python train.py --n_layer=10 --d_model=512 --n_head=8 --n_kv_head=4 --head_dim=64 --d_mlp=1344 --vocab_size=51679 --activation="swiglu" --norm="rmsnorm" --norm_place="pre" --norm_eps=1e-05 --positions="rope" --rope_base=10000.0 --rope_fraction=1.0 --qk_norm=false --attn_scale=0.125 --bias="qkv" --tie_embeddings=true --parallel_block=false --init="normal" --init_std_qkv=0.0158 --init_std_o=0.0 --init_std_up=0.0158 --init_std_down=0.0 --optimizer="cautious_adamw" --lr=0.000841 --lr_mult_qkv=0.5 --beta1=0.9 --beta2=0.95 --lr_head=0.00464 --grad_clip=1.0 --warmup_steps=202 --schedule="wsd" --decay_fraction=0.94 --decay_shape="square" --final_lr_fraction=0.0 --batch_tokens=131072 --seq_len=1024 --doc_mask=true --train_tokens=1064000000 --steps=8118 --dataset="wikipedia_en"
MLP neurons of a small language model. Each row is named by its layer, matrix (gate and up: input weights) and neuron, and shows model dimensions 160-255. Each number is 500 + 50 x the weight over its row's rms, rounded and kept within 0 to 999. Numbers have three digits each. A neuron's up and down rows have the sign that makes its largest values positive.
After each neuron's rows, "fires on" lists the tokens most often at its 100 highest values on Wikipedia text that the model never trained on.

L5.gate408:497567437454459462567582437492589601430410444567560571477506438475530507499536532536503455524424537508495413481539496491504487547565506525400566382539459585521572564495375513485595485621491522568619588606499547471475431488549571397529516554507468561499427514520495417438500493533396447543
L5.up408:471503421457423445468470703485523505477534620429536461484386397458513460461552410528540457493414481445404512458476418424534534524546536524596495570480519501503427573582537572452580494468574515605572534476479505461531545476513425449509471486494609465512471496538476458523554508542507470513
fires on: ".", ",", " | ", "–"

L6.gate265:495516560592464563539447457520428507479522515573549471432563447486537494517512491484450503492550490510565505438508516454581573531571515547484442518537513498624485532444447528401564451507473570491627476449402496431482514495509571486475558623535514452531408502559508512550567519537455465520
L6.up265:447529553489490455492501516486492511427547399451487565466481478520447551573417490603541439433389556529458510546529547529607467558580447526451456469486555522622441519518461567509470542489517496496553515483450444454604449530558506505502456403415546572503443518523544429549519516562585470433
fires on: ", T", " T", " in T", " and T", " Southern", "- T"

L5.gate56:509549358499530551448478578457519593443543496445522451587516472546469479438447424446543553430494467532532517476551501428524576450604504438423521535475621577557518423468374546492519451486561523514493532537486520520507508577497521518498503453591480516432409409513512541470466525591477500566
L5.up56:576574466558477489542462535472540517501532456490479505520443576449384517464446523385410468519522488485555486510422472496457528549499541548480410413469520457523553431451482540565431569485509496524502479474585652463555488563516524528497446434542496491528508448504422499483508492625542491415
fires on: ";", ":", " –", " -", "er,"

L4.gate1097:557478531463493487532401515487467428543495573472474460587503507572538537512555605466481505492497555530478524495518534454540543499421429536364549573448494446528535554481501525445507538499461597502555386484496517491519513400519496531527444443528480522465386490515520526551497505458485510459
L4.up1097:452452432597458469551402502459476463528501543410509531514507467531529569494585471568529519472552481551430475425537586463451503429454537456521551505477481595565470581491456649500538466508534461523516492471484489586508532444532549557572548504575551509399426576482382474554460492509556441427
fires on: "\n"

L4.gate799:474406502502531434619509452466527560517503508423466466501536466461429515533499538428507472533495446592433547398518580452481440557480447543516404480520519544491366535494483547506473500550547454398535543392501580582477534483492562546563476499535433449539501641521503401417500426515436530560
L4.up799:480513612540563506592401508483502582577485516546498442452436525520524549601527473491508459516461485487536521479527528508519486557513551541389520481455519587575471525532487545535557568543519398399444505464553602440417570544475537521520468476476506502571476526521528589390447527443444550494
fires on: "===", " All", " all", "All", " ==="

L6.gate185:542563588473510472477530576531414427608445532456402481515500505461538488515492479420463503522462490530518523601468573453553525483511503560557367463518441587563424526575449510518432436626454509426525480505466426504428464476519478449424500473506492472410574458500442522527565476534461467477
L6.up185:516459520601493472584428422449513479555507566539438506507502552569506603477498570481540494474486465509428524496454489534496573588507435477425491420530505529539489545533381504464459504478509410476493461448603618497391501518469547528450608454443493408537492541436469540400543580400524552362
fires on: " t", "5", "4", "6", "3"

L5.gate40:462491464474548512477552528477554492512507480468423512469569438550595565439483543525546519444437434524516477610599453493554505418512498540515485504496581542541484440532520513521509498506427440506600472531444574527498590481489373526504580441525551464550464552449538567576468445365480524427
L5.up40:569539467462527545539536485524492468513570515510545528437519535510517497471489559482448533495441468510480498503528441586523470545539507531502558529492584484497525534425500465530526376486518512422382524454495459479602508430446536485539517492586560431515518444542461538489503457483506526500
fires on: "g", " gen", "ig", " g", " G", " Gen"

L4.gate603:468628533428508547613546445473551527491505538446537564430537553576556473574569471466499548469486431598483468544538509532537538405514505514457432565518498454453508615543449540480488561541458511478554466499471512442515618491459573550520539616517458595526452556432484444537471450464427511448
L4.up603:451577430365417513540565475466471471492517465427448466473417487526579477484519533516580548559532489620512505475498495440537454523477508515539505468526485471500474557488509569550587430439419487461485567465496469496541548482458460490482383474529470553469481477397499526560500520447482501536
fires on: "\n\n", "ar"

L4.gate940:581463471449549538521436550463510533486520526467563531611490503587464459454497455506508424548492518388576461545421402486495618527489464487481475426434413581538514515538444535458460425467560534491543435544552533499403490479443437394534484435464419552489494488533526425574535402467502498479
L4.up940:460445526465555595530477501498497561436479477539499479530481491568554481445436557607511464479473493548519458514488598521564558495515502461593479574498402490368462468548441476540491504524416518491447398510446428595609507550513422457541492525511468500559506542518427434422542429542567537540
fires on: ".", "a."

L6.gate299:491498528561522531506488493544591524514489619554515587542501520454450490563447417514575554466479582509434561409586510530542531543535562491472488480475447448451460429610552389458499499519474542453510573498568527489468519481474544542489505504544531589637529483449440415475557568565429494500
L6.up299:471487526438474488547570510536546467438465485451536492487554504481508482495454470530443508526476424525407485514497508554391516508545487527497516421455474512523393516522544498434500548504402524523524521441476495498487421526453456522487557520440525546584463499421474512582461502561461537527
fires on: ", K", " | K", " of K", "K", " and K", "| K"

L5.gate351:567391538480528464502442534453390461477430484411546508607576434543556491455464487576512417556519537456506495461437499526502419510459468571418444546442433469548511486393528499539521605572500510482479389494427458451559500570581588546518586522420489460545395473523464513535448595555534598472
L5.up351:570482464494501491533480450494516478450562467444446543507561450484520575397517468556525532450529367508561530482470482538504566485626458531558545492563505460550492536407436503513495450555575527439444476410502506450485519540501541555472543496608523406474471481566443520558455511503513473591
fires on: " \"", " ", "s ", " F"

L6.gate336:581563517503546449463496466447430482537468487475448473576493499460507506550484538529475393337482358502488503539536455562488407518531420490578402513491594521546578505454530513503489523434432482456467470456543499410530414514518478573534500469500482469487549548458524471562599514557463546508
L6.up336:533520544474542451510493519528537460388459454597445627530485468597554488567501438539477472466484503549473488524450434409499501436490499506469608523472566540602453460473475583451562522577478536533508481543572551518530525516478410501539470489496517429530550529489533442572493434436519495529
fires on: " K", " H"

L6.gate251:421483403400455534493444439453409512505551390346563488569491519516493446561486500549596393490564352430476494484505404519554555642514569502461525432443505527590536495417486542495557450469446636469464559453541435465480481467473441486501584469543513543495503446471378476531530477491485580363
L6.up251:526411527563461446421598343569497494516490675511455505641445487550486519445524392460425543463516417435578497527424445451521570435589550549532499562500514395553467527585461561499448579475501594533552530426495486454529520471545540473546493506454448458484470528491449586536458563610571453481
fires on: " F"

L6.gate784:547611471518564464446443499499533485406493568575408435527487515568529471573551533479566446574436476441456491563520465417504561506453444526457487569469460497525514500496454537505513411513487568473508501596492401474458493466511497464521517418447497450557423479448502444497520459439547451493
L6.up784:469423544456383559585632501465528550470633552457485466589493491544471465514519479429484454528539486493406472485505474441464539429503522530481515550558554537596520445543396603580449518528528471550516470493552496551498417463469436436485557491547411412436565497496547498547485548566526487532
fires on: " | ", ".", " and", "m", "n"

L5.gate712:423567532602398415562469451419469553571564486426414469506484529478533551437477531450565510479520534487501536483606586467462501453449435530480495570434496518436520409472572569473463538518510530483507587527450601438517465474573449474512438466466509594513447538461514518559505567464449524464
L5.up712:468397418581427484551542605554486586453497596572479444443512510447506525423556490476579522429528461442514498495459482513525567517491437469429472507467454535475570493484530460553474526526451471469505469472498568484432567499514608463423505552428428545469525598517583486432436484600551504408
fires on: "1"

L4.gate1013:434561397504515423596450552514477585491452502480542460579450442519521483514547528495478461557561440502535556492530517381476539519485478477494489476464582523434500528498393577455581574474545483489565464415475584477529489524496541517526472500502402335436475540590488447486488610491538490482
L4.up1013:439482471364472524448554366463511499524506487532494407566522511383531504414572372431617583468462513532435524512561505571425536432468424438551565543589467434546471533529480528494525575491542426519553500551478395431505560493549585484531466428572527511545465368490527492476491442433448527496
fires on: "2", "1"

L4.gate930:507531397512614592511584452473505526529609496517532472541497496478559498472567526454463488506506354528479417500572479507558466569480594483446449476505498506390515478563522459541467463530429590547527571555490494470496479498571469483504524503501434543454465539441526460650577458458515512498
L4.up930:534540569438392535516400527501549410463573567531455574522483494486513515454389442546524488571412488573461461535495386374463462505418474475606513524467491421519491522469432473423482471474507529445529489535541488502465543549466463511497474411488488389545560412539443517506515484487427445556
fires on: " and", " or", " and ", ", and", ", "

L5.gate419:499477402459572513519497563557483503558536484446542477459544472460639496546473381518522422422509435449496488426488533584641545482575507448459462547570604614463465449536475512542496557504468510446469500538481505510466488474540464516495551584505549552520504583434481407485511548477564561434
L5.up419:512562453607514586511483510456471514475493477471530540451513507523549464520528496509567517548477500502455499450559417441489573423465457567532650473545526546553488491444495388438588451441445522507455551450402495362430504538542397559423396491457479407541493485431526488544547545551461468443
fires on: " | ", "100", " g", "ing"

L5.gate1002:363491541501481484475550502414523386447482565516457442528516424456525461482459423546548428482433510460450536530554485519546415557469529488562474421557486454504489562449484501447450477532534581526467490522399503459502448478504425482406401523537448552619544419549532441463563540564443503494
L5.up1002:445505483462421513424526505498541443483561403538441449483528485384484568539481557476487545415614508466534468456439522564416402451566396469486537440499511500526582490511548407521462611426551561501419499546478489596464476455520594580457536507605558626501490524465449572508501388514498544562
fires on: "–", " | ", "| No.", " Book"

L5.gate87:480490470470566552459553432493557451463499455532516422624583537469464434540488510487491495505485497564492421563446485440483481476565509393508621452546480509397485483543466521496548531548496432482451541567482511430501542499484517560432505587492544499578455401453492415533457480477456518477
L5.up87:528597451436423467584486543438558535515483528573555495476449468497476506462451399584457524404528576571447482565487550490473599513601550505497573440479596405541543496584403484559439442505574386473466498500542454423459540470494641435589446478450518609523495435479551585463469540591459512517
fires on: " of M", ", M", "- M", " | M", " in M"

L4.gate1023:476520457494468493447536467459532527415565562531478502492515458498529453398506503550582493517416609537564580436511541509486557444545410427573530624477513558621576457448536515605563525509486453483484528524509445507434522510470447470489575506541557487538512528470584506609440460508537489432
L4.up1023:448415587483376466415548585435520501517519434518504498541515375441547486633483441479518426521483557514537507480521566528453569475440399521480427498401433551464534498542516509487574490523420523480546490470444436495457526517467431449552607462556509557529463416525503429526488493490477517532
fires on: "\n", " returned to", " left", " was born"

L4.gate879:559489483572523536516467493551453454506551475530415511463398438607547576475509539505455448563474492455504492558492536537420585541593450483492481449441612457520571516549437508558539496570452506445557613456431466528469576474455477432500464422498509475514416507512521510511506512439560505522
L4.up879:572518492463581591498465487492452421446517468499482401486455467534536491488483362448561539562421462549550552501476585578460615468566504491494470543523463555506461423533482568486455501605534451506494532614445477482581422503506518495523533556575538551430502523510521555512431538535504516549
fires on: "1", " ", " in", " he", "vá"

L4.gate631:507513494466509413513473514492507486540586465441492459466558414631504523472367578512472510515612627522540530495510579594459508469477463494436485552445521432583530477536451494508539542457522442607462537497511521476521460575539481546543492491460483518447496318505531548551613533495513499538
L4.up631:567478506536488558678470522445424381521450448492513462463466509536552527556546504464508520466515466478611573550475549536559542483432500560458508529591528502500488483536512507526592522598420474525423529530427491509513455473532534493479640450500502588501508447448459454497549543520548497387
fires on: " |", "\n", "-", ":"

L5.gate213:516516507485512432452586427540542536527558452462510546637428508500413615440494495418566509478530375532560523420537434434540535559466503567465458471556525523474621457518395544442421531474634461471568509568515492535479572532404464460432471509469565496447482422581553489466481490648461476408
L5.up213:500574458486515456421491458450504472424520530470407537603461514500508607575410491500402534419522527511536499462461527477483469423470463546466541485413532381558502515471569574546586453488494516575520517469605571495554502545503481428523497450348452561481488384479594482471372416468496525496
fires on: ":", " –", "—"

L6.gate184:448440407483461508547498479497402533457526517475498473492517531508484477489548570428534385434460496455459544458612604528547527497495495520498550417538514530441470342450438518552439538499579441545422633490437486612539388409515491488436503558470544544566489451584483476448566522477548565474
L6.up184:515552435587506472534537527588561495424398487454497512445537429530581506544572488435490510587539460556467502568537425563482606513538463492512556491553564525484465458525467531481426468425518563417501568519544519533465504476508515584553562617439531455587550444437483473525400545477533503505
fires on: "1", " —"

L4.gate1151:421556638459456385441507490458515506469495556530537514392401482492514517500573449520470495476443441557491492469529481465552487502496448537458482505489689488418469575499561449524429564528512441506615550490490502418487534420424513482520433469559446531446464549453472463462487435487446560461
L4.up1151:516533533505472431436437474475623593470586493523510546476511511446525444428554525598502638484487490515439429500517566473447524492500497443609531526535595426439442531513552520518346455465647612465550511532573574594454489487470512481539505423546461483475557453621532506415514510543470466419
fires on: "1", "2"

L6.gate1266:490444541572437569496395553414549505439618505459465461512551581472547485495541551498522451505532502448509527466546525520539530458509471502506435477592466531452455609450491484515540561523567519502430502523490561550523562433536520537441460430580512461411552513497498434455583530524554620520
L6.up1266:617489492442508408487456426501442419501576521509448431479505537456551471404483482478470452486520557449547547559497506587514529449452482473453509586552451476555457549476411528486493538482571489453438461676423549425505443460570403517491574541520429591386525550518434514565528466512529526464
fires on: "\n", "\n\n"

L5.gate980:500401453553510525473567516458433402540549476485547504477494553541485520518390576447423488503541463502505441574602373477577530526533457558567463514481493467452443508476448534528549503454461493534464500521515479413514427491565466475501595545520477593440618396526523510479558540548444562493
L5.up980:577449481498561572487523548508492484447524498530463469503502387493407506500419540561462460461470482550510476515414508585526549503367533582538573460491605536516551402522539404586518533464527376522501458518550559552415518523460580466518484448473404510531529457478537449533508501526503487457
fires on: " became", " made", " won", " become", " up"

L5.gate474:441499502542475468557534508571607596540417493515472531466425458569571480585466466523440466431466469514571478535519468400498561648478410430523500522521527484486436478496434557437454548526499535461504599441627558406448526505525441521508478539445585584486542407533604459528438563544516472536
L5.up474:589465495551484440516450505529516542439502447513426507502480503586531496469462507472528530521481369459507588499416547535597433555493485500561450619445440526526453474471576452509543610474544501449531492578525552439609460486503550476446519522497488565475540495451545446544458611480480473472
fires on: " r", " v", " n", " p", " found"

L5.gate1304:516435507564497522576424571447464549569578426507457637505469476486533413419426429527491465456533476500534517491489643555431449479521476475504437523481453423584510572581418445511500541472605580440496466469482450516546494521530510527472474407465497550511410533533461588445513473602530539472
L5.up1304:478623512460486552542529502513437574509566481559547470508558611555492493511403487469323518443510454513471433489445487521447507512389492504522500523498523458436524561490514506503477435490511471524426446535543644569462597525496492474366532487420552467491587475437556464509507485592433477474
fires on: "-", "ley's"

L5.gate1198:469462536528576455513498482477495532514451549568482545504574462428518518487584485400459474501478513560498531517477559546518486509579441578508432518584460587488564471485526566405533642511386480483542427499594589534474392497513469454532556470488551465504423534558390477443529567442509436612
L5.up1198:459554557372464462524421564542564501576430438506607433489526566556584407465524468466517529493473498570551470517446385559617510478499532545492487456443541644556592511574520511506634522506454573520415500475526472431466512504430429442464470393500509503527541465544515435486532415542567520507
fires on: ",", ".", " ", " int"

L5.gate28:532509443549515452571514371542533442470430458559478561421475479558559487459512518537553442584457519475509475532652481512514418485476492461570492523516518493563488444540482453536374421468455517482446594466433472548556534535498439570454496477395511378506437523459433517519502454586467502617
L5.up28:579614532555482470504422415497479534538550432380385549526470383536446582604493523509583461493555483546440512458481476522474550491517576511540485526403464421565492498417481557634600533560379479468436598415456556471463521536503488472545572566511547528502532482570593402517516504446590540496
fires on: " |", ") |"

L5.gate199:558522579614583603524428516540496541505540570481520472475464454557504560541453499545452469428575521568458534482512502431422525538549531459529528515521538514483568508497478525589534529548507564505517494540498548471412455468457444492448521485497431542468516412404466401541467515561429505492
L5.up199:457405468524540499545461511546439615399584499488565373489524470498507525455569470512485506450495507500530520483479525463537408553560441521427418521624538530470530531538543497504512538488432496540514528512522531524591469499461412496516517580385539506473516493441573468475501522436484493469
fires on: ", ", "-m"

L6.gate298:578454606508550465456532455497486497594468526395544453511444530493518550571487557383538520513530535437435543532489511551479591602442367444440504555498547515510499484463523473442421465548575382558561528532558449420445511481446425546537451539683436506591531491557420478454539550552502574550
L6.up298:535550440464571520484514553452483455473562483558507464531442571566488501571521508455543456511416576517500550517491456484595482593510552539475474429459606570605479497576496510564605346400542537438450603507546477526481463468533492466501522634514523484420509506580424457526526587527520544513
fires on: "===", " ===", ") ===", "==", "===="

L4.gate118:476552579497455476541484474468564449529506578471459547658567548550480572466619400475515482521526578483532545527484495474554444591485520597499479548481495491559514526493463511426463430489440555486439494577507426520443451493469466476500483495479429461530511493436509472490494468526523538557
L4.up118:488470391656492519518465481443437463485398573474493588425456412505487423412549589517523468508491491481478618501481437412514490520484546506473407521481511519483449469550595510464600478552424466534446543496515430594483460530545490538548587465501541523505453548397457642494440487464481561395
fires on: "\n\n", "\n", " (", " \"B"

L6.gate1123:511578566511450483560394447465535473508522430557456533494464552492526535449465476596493535478503434541425489553556591496520486482526471446551414468533517507485468500582602505553438485500540536491465470517565443434475502522519549475468423348511528598429543503479473536439455427495561516442
L6.up1123:653460474427503499407431536463424417573521470519569514437466428430427512454497576548542559519497478594466474549451479571596522569517505460477577613557546463512532492462431425416355420534553405533474507493413499485532537552544498537536486497382473487466433444500556589530487530522531488416
fires on: " January ", " club", ":", "–", "|", " to "

L5.gate100:434490505530458644547517425513544456552443507532430470530559551496582555475548469538487547493460500527445480524557502480524492536505448494464501513448517519562396537462477472498492396471493511535524452486583548520455474551445477504517449471438511552457516484442410508514528635507428475443
L5.up100:511611442582478595460609504576563524491516517517537503490437536528554570462509547486461528533527512509509443502590413427540432555486558554573596419471487509545400517470477479559528456522456439553428491446493511549514406482511566471486490406479500434472526554516514485517519491484448489560
fires on: " | ", "; ", " released"

L5.gate434:423513478415555437532506488451475504510442412502535481522532404440429482529527474485498472484388419503516477441544570511482499476508490483494471615532471416451558568488379434424573482459457481478463498523559498473476523473462554545387485467510564581529496418510517498520530546543412521479
L5.up434:556473481505525566511508527561418440468523412574472483466499543524508451484532482502457540560521492511477542569458560585582428509551580512524513571538457506552492563576504425441424457491517517507474561443409531467438435507533493429475494469529481486547577475440546424529515461392490500537
fires on: " c", " b", " B", " C", "b"

L4.gate55:504498549473432531549548454456494405531547519490486480525518461521489575503561519468556499479433470532468486599530567469484475589555514546485493504518493440490463547504455556489523506446508541550601532527465540487516609511534386548468605562480597488563480459476544494519597477549432564560
L4.up55:512531431574509366559398605405461440515533535531508421520485500488405505429549406466448420463453542581558535537557499448545482472473455497435425573475495489526430564581586496504490460572459561473548493560499514500568477480538531482584424513571444524505535487456562491549454551530506528511
fires on: "\n\n"

L5.gate491:476562395467526587531505433468471533489557414559460495528490508528507500444533444548545443502478501493561475545454550486440444517562528507485502507548453464475555493477483509467537504473438490522598402512591523471520467591559473466502458379466479565502459569500443484644582387459512456533
L5.up491:530468559511528569553400520524523482437522560574527543544538436518537451524574569437497502433503571554571545601467499412471570426559571490490466458413445533440512505577446532547491496540488474458509452549523562464579428509500559546467573362549563489471466586507490466500508420499558482536
fires on: "h", "ic", "k", "n", "ac", "'"

L6.gate154:420437528514522559522568554576551548554437525467409493525591438474530477442549552506518484505496483427472475517466428502412526533526536428543483495521532473525573437400480484551494432555511448472532499490465569434455435566518567453539417476471485496472411503567483504489528517492575499561
L6.up154:456545536358405521446611451499449484451423488487477487559500428478550391532532485473514562435416462523437436486402597466615494502550486461471509500578502525540476578443504425484483397484489522454460607506503492494414545548474557530569390435525462550548431458481399508543502484551513560509
fires on: " | F", ", F", ": F", "f", " and F", " of F"

L6.gate690:580443460537534452536415519495464471498523437475528503411476521552495481526502588560615558488500592485522476366490523565580575526433529487525570513485520562548544507470532440550466512495350497564438484505540519501461479560474519375496444508380543523510462496505458513453526573472535563526
L6.up690:423533570557472534456523434499559449477434497529572507522501485640539518511514455615548470497451465540506468447521477487495453452573400459544543478439509522577518493502506531456569492497456531488458529512499519386512418458407430491523623472503544476463506464440473425511547424505528453484
fires on: " |"

L6.gate351:465496426464500506474547470524469485511494497560444473460547475541586532476430511535558521440532477542508524390540479443506579465492551490557501529540478535581498569467466456455503388488506493443500475536425596422515508418502429435483460474559548519473470522402518478513510592530499460505
L6.up351:464472548546466572580552555515477573497484503509528500534468442557457469470536379514439439530504495554522388563461577496544457407545536532502507597562560422538446485466514459473438463505425476449480575600456463530529463483550511555527589434376546508566549496456556512435466518491491529518
fires on: "1", " R", " c", " C", " r", " br"

L5.gate1324:503415501477446538521518481526537455464494514518416417482453465486458613507517458482503580500593437512527362521592481451497575483453553558433557480445552438484423552503586514509452554416564508485404523435522489496480553465541474486634520425493456550563523507541495492542540440545548524553
L5.up1324:486466592428454459467550511497409485497601546503501533464552521501453454473522476563534476496550454471536475535496580513559508510541548573492517530542419459438554524437446524420483571419398521510504580511574518490506546472549496500457512450505470477358554453485549535474503424443452551568
fires on: " to", " help", " helped", ", ", " to help", " used to"

L6.gate317:476521480524470537506509491599505475422450486463554563488471433391419530508434436519576551521530441510514449543575476437521555496525481433414570517435583516537524449405452503472489543498509508668445506444544485430444503525491425501519462486523500519407462449445543506479482497396511551478
L6.up317:513447419524509414575441533498507459499536567598528534513464528509540533584514493502477453423477500492393550518533486558503450463578513430435371448508505520514561466431447575466468535485527495447552489481559538460564518439552541483540553586435415530468525444510408419509499452501556474570
fires on: " to ", " and ", "–", "-"

L4.gate833:522478513552550480466468552463501438401532448443528529501470488409545485483390540596496415489511483488495499472461508494519578499487411554511562413422492446420542443545580500546596518551536508445581461605475483389560514467568562650524593447451482470498472542457465481492504524517516460457
L4.up833:454501522611535430504461502407461478471584437397527541515564422428490432474511512592553507518517518509506528514466605563525529480448477444575530436514408489571403447545535508584527506548466543477543389523458537507548506491536517536535579510520500389477546453535505442487473441492474462505
fires on: "\n", "| "

L5.gate301:499477491447516503564513467445482454615429506454472615566543486400547539516522451526431522503511482468509533476517577553455506523490485496543480494519423496527405524544514518493566537498460492517485565591489477455546498486462513446555541465473433414455609522559471504481541485424477588531
L5.up301:552446510509490396569639496448475391368517401546492456569475458461536436502520472442541377500459448458503507614369533523496500448558486561553455479521551484502523485503529533504474496436475500484509405427460514559505564467508557422548502474446491566523437555500482513442580439533560557437
fires on: " F", "em", "iv", " Rem", "eb"

L4.gate57:539571471567471539548424506441525484536524579450492474497504456374516515493443513518507500455445464555488565533569547521544483478526468457475518524562443447544479497564551521469501511467435443487448486566544601510414421471562442504485515502534513476518550410437492401562542470465427521561
L4.up57:556455543534477550511514523448483608539507517584433580430467521549564552563542529530516504516515452511515523445505464440492637423577491516486490476489413478467561499568448454491469540525476568467481529579458497464451513412480496582471509481501497524515499482432586456538518545495534568494
fires on: "\n", "-", "3"

L5.gate323:589561510502399536538513543419396437457535426482356512459520517582497538380513546572434538542444485504559517512452507443511439569464527551454488483545481392448505487552587508471467472441460486549434506475525469498367513482554437476536557447554533504440516525543427519445561465442542577462
L5.up323:544535475518451469596507495548406435539462496441428521583581539495601559491551489436450525512471537459514450464525556498491503615398497416529558447411488492467496543499512632502490533441520452477462506534426519539499485536473540545490415568547576494497546518507480495466533515520537556517
fires on: "-", " Ro"

L5.gate4:524637489575509505522518528499427580527552534571595504393419425513515487518503482504535511493478500510462447544585467441406446520508516416624466508514529531496530580521544476507498456489410566504525470408477522534454516562519389496505528550541488563505557511506430558438556523532424507587
L5.up4:473473544484530446558566502494532526529510491560402531539530504463557501562491447498496544416480500484476454463473530588475461445512528461484487534472491542549437491458518522512482496404568534558587522476477468486594610491578497567542494500460446418484437636426401532580454404459556521533
fires on: " K", "g", "ad", "ag", " | Wang"

L4.gate1136:529546476465462476425498501480522462588443500534435455508548475470474429452584489507503499538540446511552481567528497396428516479501522517443459449532421475500455430517482447462406497491413361501498525450495498484571561498571510511489491518492550527452487536494487428583533393460566484500
L4.up1136:525507533432553513406526506513530515526469515510540552475507468448421422445453537594580466519469443441503505518557514469597535563577470471495480491618577551520497429481465408585448555579440473488544534497472566512508536473508521615486430453528434513430487538553544487506403529501560402430
fires on: "–", " to ", " and ", " (", "/"

L6.gate785:496556482542539553587532432428510495485553508488525535466570518456551454423563525469499505439537460562499473526529558469436451412463491552530447597512517475457426639550544517442542499547476556444572546509486518439562572430516443493497465418569495620410558477459518529555485575558441577508
L6.up785:654459459466606498410531448485503507473414417474420567497477461547491455459510512501512529627564519477558511534520499540485589481481384538541484574546382399420512486460383473506477536422494428472447537497493433499487506490612527488541512444586515558473515447538493410529553456460581488488
fires on: "\n\n", "\n"

L4.gate231:512441466617521534495435411448510491476433636508440386508487514569484523378518406503523478502418463531489532509595521434429436447478464446473460517465524526496505612477416482462496433484493481590566464463408525470512513519505510526480503470511512477481438520493437507578460530516457509542
L4.up231:536498554490498417431483500481494496436479490503413562514538466544464522519489481470521507542500423533532489436598469482445501462523595565547431466489408428606476537561560464471505480527476536514498548477505484556466598496489568471535505449538503557509565541476527557557433467483529502560
fires on: "\n\n"

L5.gate628:425481469541504416466525429530508500564513486445521458436491513555454528497512493639552468458494428497444393443541492565590586548503466442532477544471457580487465551420431456484561467467548475502511410459512394411460438467467412418505534558517420499446448525500507507433510495541498499488
L5.up628:496487487476467532414585506497578467477469617499441562472526501558488436619587482505468440492482478555488533486527417470521613431587525450513486556431563424485537507543424404497446530510486603525558465503536451446500557488437569418456415483451480535476396482545445470559476457463457487537
fires on: ",", "–", " II"

L5.gate779:560566500562480505606537543503524426513494476510409550534517387514523467510452450327463437569351476492542572565478433434497507560546453496513515526484521531496533537550386499544570436566549540560522392498396496454403502456452506535457488449517482470482437454497421420530526439526593459563
L5.up779:669493432498518474505480529564501524553557444417469479515467525537559524448521435564471635404507536430581561461520428528500498515550510489452426566471493497585422420513574506483478510485448533456491496415464585552564494529419537501393504512479468403561495522488518517449542397397548537443
fires on: "b", "ob", "ab", "ib", "og", "w"

L6.gate757:451513470381469555473531530493555426550543550586525568486524515549597538543428468557492535455526457484516578490511451432553484527470532475513595461462565474432419580537469526506532565547538575441593381417483480513487451512410466483446446445505534505634485560505484534517485421462428540404
L6.up757:495553522440485572497502526531513460480544498558415517496577485522551456505471525447515446452375509428513472524536514556518548521549559481494530415455483516499506475496548578577493558528501452470548438458607509505540443491585555563488574493603489549454558570549538575614549429497501591548
fires on: "k", " G", "g", "m", "ch", "h"

L6.gate841:506591568500481504498526553530485462535566480495529524432488447480481474481490421484580511486500534448477475494435493507524467460523512486464508506539524551569470586478511502479506437571575557483438437544530517579556485590458518417528442447544460455439542509455468506549521606502473560529
L6.up841:546554603456441463445487456520488499478541508481470470521439492527484531554461405511462417500445471518482386508456469508519566466498480566426473535613417511551547528551462614501508539596530440459554624518486541455417461505525500433465524394530501537435483492488458496575474557502463466506
fires on: " T", " S"